Part of a small language model's weights: 16 layers, RMSNorm before each block.
MLP neurons of a small language model. Each row is named by its layer, matrix (gate and up: input weights) and neuron, and shows model dimensions 16-111. Each number is 500 + 40 x the weight over its row's rms, rounded and kept within 0 to 999. Numbers have three digits each. A neuron's up and down rows have the sign that makes its largest values positive.
Before each neuron's rows, "fires on" lists the tokens most often at its 100 highest values on Wikipedia text that the model never trained on.

fires on: ")", "\""
L10.gate320:524522516465490497503574526531516546548560571472524450513460536429503557467569519565528480478523505479449429456507526501491534449562504410470490537512551492534547517414512526479496483511507455558542512465510505567467524507499533501485440474498535595488509500507478571493504515523492570551
L10.up320:472438461506494487538559507475469484453538469587479474560470497577532560456416465561448535521470559473480534457423535535485510500568540469459483475503522421529515498464513490524433512511518421537520505541510578565535486506487405451487436549515484488433467473426579531514516533451507549513

fires on: "),", ")", "\",", "\n", ","
L4.gate451:534484537520493503498432483445467520568604581533545437538507523481594531506464393527508540531494468519467527489521515499560468447478513469535448457487545502607451475487531539547549517525486426530511488478535468530446530507492538462497455540533530534483558509509580533534412541490474572491
L4.up451:494486442500489441467510517479482560469492525520528472506532482488491533563512510509496541450503529468520508441458448479503512498476537465550417502472496461493450434501413506493510528498482478505480459498597580549555428457491568507495468486522414512505488512579511548499413525498470512574

fires on: " "
L8.gate315:532373562495467567550491473478525410458538498483452447498500480484511529437377515551489528449504540489540450476494468502492507478497514487511537552511519533478486502449493498628485496481473446426491485511520442447513501436441542490476438503535502468551498450524505519491520539501484472486
L8.up315:449461494517568483511419483537496485511484545494494451511524480539498519432538548500481609483487600468461513483499459521546470492511484508461587501547472546476526496477583404573532525460487456502438523525441514500506481484480466477488469572529553515418518471433559514490485526524504486470

fires on: ")", "s", " million", "\"", "%", " billion"
L8.gate357:516541519462516478551483526495471515557595464503537556506491479489452538503511467548514512499584558493502479492523521438497521503579496453510432524493487517470546474452468446529539490578499549491500501429488532526468486488501425532494449450465500500450448521471397522451506461501432468603
L8.up357:535456481508449577535490552511479526444469491542514411488432530541521483531494518599448510483480524528476544469510558562618566553439629503520434570457445515471523522465471509515494510546421490479533446548481504493555512471518454499499522496508502493484452547536488513441486526473451493522

fires on: " New", ",", " South", " of", " North"
L12.gate6:527459454567485555550557452527516587527475434482518540504522542403456518464443495424509423433490434547482529484541521526490487532525524491523459495501496488453504482508398476487523507528491547552499475536614509554481452518456462483496499504501447576540475516488492516542480519397429402567
L12.up6:515529473519500500512536497504490536449539512505480520553464452577526459440464510439564547521486498580501478514501470477429553433464536480523452440501526524450549531450467516477523544424458524505513557536506458525469477537462552568513478476417414536503476513476436493453537561516503495471

fires on: ".", ").", " her"
L3.gate394:525512516542524444471490513536464480561565536467452504555444489519498497528497503470487500474534474504551533451435522435529479504532480492491514600497554531482444505473469479477457530508516527586447503576457601507451518472532524440573485530477495608429456482505493477518431470516487489458
L3.up394:496437547477526488404535558483406426503443474458486481517547439527511473499529471445467479468514431472556515508455548476539452501507496456494541527491585546427464473490473489455484460573541423490509580473560544505567478490457464510421481489500536458490488433467409540455478534514536494480

fires on: " =", " so", "0", "4", "7", " reason"
L4.gate150:445516501512439463511479485548515525485503511498540473579531416422524549509516475464471493471496483505501498556509495587529489511517462544396474483565527507451477459606532578524496488490526487470464541479460483592464525525497470453584419536526452514482490521453476488468555524503479483517
L4.up150:534525516549526455462530561557492540488473530460506489483588462520488578526510511528537494509535474391426527542494486520529476427499500496483487477470446455492464417455538511496488428547575532506449601464481568491530551488463545511598499454530521472423471446509464530546539503557507545488

fires on: ";", ");", ":"
L11.gate301:512592489409559452444474536489463492506513528468518513554480458496496516515477503535461510509498428502554461466443498500558499516543481548508434507520517489529520468488485450453526509539492514555570483494519516591536518574496480570463568541502492565483539549524507491464427512487491578525
L11.up301:509443558532533458539483467533483597460519447527534488502498469474507557527500527456533510513502437530474451478540502536425436477450417479445491544518454502591461510504494507480490504512522500490532572527497472479479456453541477475482549543507430487473510503489465539539506513432504424458

fires on: "1", "0", "ed", "."
L4.gate438:576576479560580482487515518514503480454522498451522542550443468541556433526468489480438500540459472517507521470454460465491615524482462480531519510506533512410511461456571492486468441478515468506399530513491516404475442514564469541533502477496516465510500434556431472504483570526431490462
L4.up438:511590462518523462417557544489445431429492413475511541532451444524517523513412559475498448514492511471557433586519478506518528514502441541449461552481550518458443499469496473446504499553587541465488526508533525451463517485448518445560516420526450499509465515466460484536528504541520452471

fires on: " North", "-", " South", "oc"
L7.gate474:490483521526494498508439471484440562491467543501544502532424448495555502484537507449485474574492490503485490388560496489476554478422549544483472520558503501441519495531515472473511458534460554424456497494495505468484441445530456491499576547475473465488462536463540462528535464440446474502
L7.up474:532498514541563494437507534425505568565467528478440550563406479475532565508462450527546479494555491422537548537513579543520548478467486424481539517508575516514490528525495473547532533470532508488507506577495519498471476516501567532522480521445519505453502517474539505503488521450501519534

fires on: "0", ".", "ra"
L7.gate357:554479505498511520563485503498519480529508514472518459504522507533588522480461422477495620527481540506455476497508475428417527558496480455490557551483511494539516508508467478496514498472561498509479492452465523514546420423419416597548447517479431466493484453535402527513484488524466469481
L7.up357:523467519526533513551498521470475501503483516557513483490524517551587494486478465453492543536566473483464462498479544484527478490506561485456544512562492507522466545548460513528548517493479469501540501453429533514551425469429489530538449497540486437501510451570470541433410518484493505473

fires on: " team", " group", " school", " old", " father", " fourth"
L4.gate497:481520457614475482565559569534477590517541503503468385540496476402528485482477539502537484509527514520506532449529482577517490539449521498462543522484514587541523474554485490502384501481561565435536508431498514520451528492542493513510492517531537508550508544472476535462525544481500524555
L4.up497:520514406590460498529529520486432534503498504546512353511470477473435466549536525494583557520502445518487522499470467537507437490436569518547506506479498540555501550550473462542450541548501510502455557400508496522434458485507475417524513499492554478528520495418428543465459487509515477573

fires on: ".", "),", "0", " in", ","
L3.gate327:543512433501525522506478582488435428508554487457549498443495525513493548525530463516493510533491483510454518499483495444469486459493482494452533524487568555517560462438524477496479566502585580552456554459526535460495523449505540462501465524555428573542523473495429467494423538540541472502
L3.up327:496542490494448475497484520530497506442521533518477575504495434518562556537573493514567590473548498503538465516486513509550479462549529546500508459487515506485476488531487528523491468389534548471481411496491470534615474482497515568482466511451474526579496549528485488519471508553494509524

fires on: "0", " /", ","
L3.gate88:521514425536490498510567565485495531486516549534421494533481494497546505536515456547496482496441499449411498569495533513543468539534505503486501514483437471492542493489488506448537548562539503548455444484523418437436479486489618432499490499459478577443440514528511487523492494492529482531
L3.up88:540460537478544500455475430597507518540588467480486469539482448526473511497532447509453494575543549508476528578486513501469461496546556469561528469574530499507523542476560525485538478543565479503510527518506521513425440475487471451544439480482455488484523515582471460539538517505446548521

fires on: ".", "1", "8", "9", " ", "4"
L8.gate156:504480532605559503471500424456456517496515490496470531528453459536480560469480471508490452394491457538534441484441508498537546539550513513491497463494547582520575551432485470557527561513522468469514516471499528467556459563579517560560504489523537567464472467494507479487515511438485447486
L8.up156:579519520491552483480549477512478449507481489496499418473579476496480533573497466508492493468505475492485481444537454485488479519547507492476425579531596501497546539513457505475518507525528489489556508490543515540519455521528511468461445489470449435447493496359528518505483499461514485518

fires on: " second", " first", " fourth", " team"
L3.gate334:492590435536531499533501517589501506498509497498493452495437460485515521513520504458510542483475503489499497430528570509504450449509425507448480508479512531552454560506424471535471442541524533496397447491539400471431497536482525453558501493503515474554500529432495435480524519543435498529
L3.up334:500625542477480535521553559493532512469486480493476468471521491480478467520491470547548579527525522540508505390510530480509476469489505551486457411453542523526454542500481523497490543598524518473515540421545494453500532512582517506554517453572560456517555544404537526456502513557493519498

fires on: ")", ",", "\",", "),"
L4.gate77:587566550498511453488526475512467443502505499552455475533550501533495541486448463519487499523561483436399464532506487519431529511536491508462523544462474476542579493452485522502495587502476455525447446496562511563528459483602503536530511505493413563508513538530550443465441579456536540517
L4.up77:559469524508581583455528516509432467452512529510454542485433535433563513475525445528498555496476494461511509443508512479449447425500503480523509544474551434533460480481553496442450507485615481510515526499503523459446533542533517428472495481549520462435497441431464549526515542474554544461

fires on: "0", " "
L7.gate340:610518480513526532527508467494509579511532550491535521568533485524554526468516457495476555392465535490477470503451563532452457508438467538455494532522476504578424517495566491472457521473504495534494459519468474503469544448476440486501442581514473450557536445538503536553478482547486464474
L7.up340:536551509509501476580473483520565494549497585491467484517561519505505502414453519484483504461497580485487508505522514487476519457544564514491479477513477532528541538522477469538506535460456464510500492493427451525455558523483443484563522515571475486487481392535505495450493523498446471482

fires on: "0", ",", ":", "1"
L4.gate235:482567411458496568582534490493524455520479547479507469481453474504518514494494403501482460533496507562448588473518493495569464494498486466442501439499566511476502471518520481467528493520536519492513517420513462539485522494520532399442467478433442504575462505507452529536497484545528474556
L4.up235:508552451493531499479492443517490489560502500433460521478484422505462594534500479563458491496511481522488540490541534534579457502491499549498510484490570502424448443477484514433486536514511477478461490510481502518519489504510511440482499533453483541462541520524484514589448486496488490506

fires on: ")", ";", "),", ",", "\",", " and"
L10.gate403:513499479513569548468447513502451552483605537557448500544455514443471511430548470492477495495552424503609458514442554504478545506479542410477503461507540502446511551489508519501489545482448486503472528504515430550445469547497475501469548559532516616518518526510495540568444512530510520527
L10.up403:514521599455544546461500595431509487510551468556512465503406446506510531548497526476540536539465504539429472404546517544448464457506462437510482497489596570536516493559513490482510515488527474467505520521517537487535546518469421498401559567520494544524535535473468544521469497496525510479

fires on: " "
L11.gate254:482507476507536453492466450469500408508559488523537528508476529504515505415496505520464541420611449554492567414461508576469531458424481486451549490476501537500473533476455544473448472510501463475464490510479422482567494450433545534505542564536495425468506491428470473511510473516469534483
L11.up254:500563454516518393531515444403525481573484533515512459539498493526557472441419578485448532534490515535522459463546509496495486487567511478465462462435540484528494509474495455448475518521473442494555537557445493428588495505541444482494601503563507492529525428498506500460463463505488477477

fires on: ".", " ===", "p", "ph", "n", "-"
L8.gate432:491501496433556558480534496514576602514516448513476546565531527460470533525486441486485494511502469491502561522485435566524467553492384522477581514535571501471480478481543453418493438531530512525553457575549491545449533424512506511549529488532497527552475510492557412480474484544456519494
L8.up432:454443568457477467453432501540442469528555440495486479492522402560433515534521455468440532543514533530512503479452467530457507467486499477463519532556533516487536507417421468530584519504492415454441548454531546510518523454497384560508534524509611562535508477490453516499547524523466519493

fires on: " the", " at", " near", "ing", " side"
L3.gate175:535471468503478497565508488544473545461470548449491487528553433564485515473527530532466453493491449528509433486449547431457526471508480433527482506501511560467427531494517510554499474484490491505546504571534508507520453533428466450410497466452506429412486474507479461493482511531506401419
L3.up175:510508432519505454503476527558499569431587604511472473516551501529538537604478505492477473473484508511422451506442495552529526484583508517501481527455446508473505476532563536499460494539524575556467517481519564531493456529459479540493511501478479484370490566503509469510475476500514471503

fires on: "eth", " African", " Il", "esh", "nan", " Dor"
L2.gate395:418496503469460437457471530484417445443480462534511526473458476477478498467507487427475453532488493462463542494511483534551420506504507497491466417518507482464534486515505511503437491472473496472472446522538495520477507518479527504476475490510547512508484469468529483533530494499529467532
L2.up395:544484494461511560498505475549473562497542471541500547431488455486489478528465418547508466574571504465539505501448560556545447548485531476459447489535527534487550552496413610557482535475462503426487560522434526460466478495550496477469519532527508533539510485520455543394540527469500514540

fires on: "d", "gu", "o", "ul", "n"
L7.gate433:457482476525449464382436502583521484444517572460556526539508513470472429479486482529455490513556561514497447475541489487512521683441517553470484547533517510512487506503468451491519473536464459475497481480493448453559444538486522504472514528533466532413511480496582515581482500548553471525
L7.up433:444509483452581460530530563491560559576438501506585565515506430478497516496539536548503636431477510504584530510471563440534496586521468504487471504500576465490513508501495511508495486480556508504464497504559497534488513551530508476505434515501569509581488476572462473577474437525486491477

fires on: "S", " North", " South", "un"
L3.gate323:492509536525554505559528549520571535523479491490446507476524510445547566435503505504505524528464452602415491452561572544512492532562499444492467504602541485445543482535491465453519513431521541511463498527533515509443430472459537517563447517531502481519405554558471547526511496516460504472
L3.up323:531504549512564444479550558494527536503508507450450528561481543475510514517472521578445499491516430509448421487470529514503519500480469480500539497549512520508482470484492513483534523425479560515485484507498498468509477528458498556541486517542502476467428531488479549504470453483448504488

fires on: "8", "9", "5", "0", "7"
L11.gate262:542502488508475511484522575461471518450424469542544449520591500430516485425477451473516501503496540473512556562439439552527484496443504534465526514471538559496466509441492482455566453493512447473470562462476530476516583505435443537559529478515517497512531561505501544520470506440475443499
L11.up262:474485435563491477448519576539488518489442514524447504492476429483502587481432452524507468440565552453451500551497524588499492510471514514458503485472513490497477520471457505487514533527508484512501540427480537459514510513484450539501485461547469442529549462506511606523493541462520444461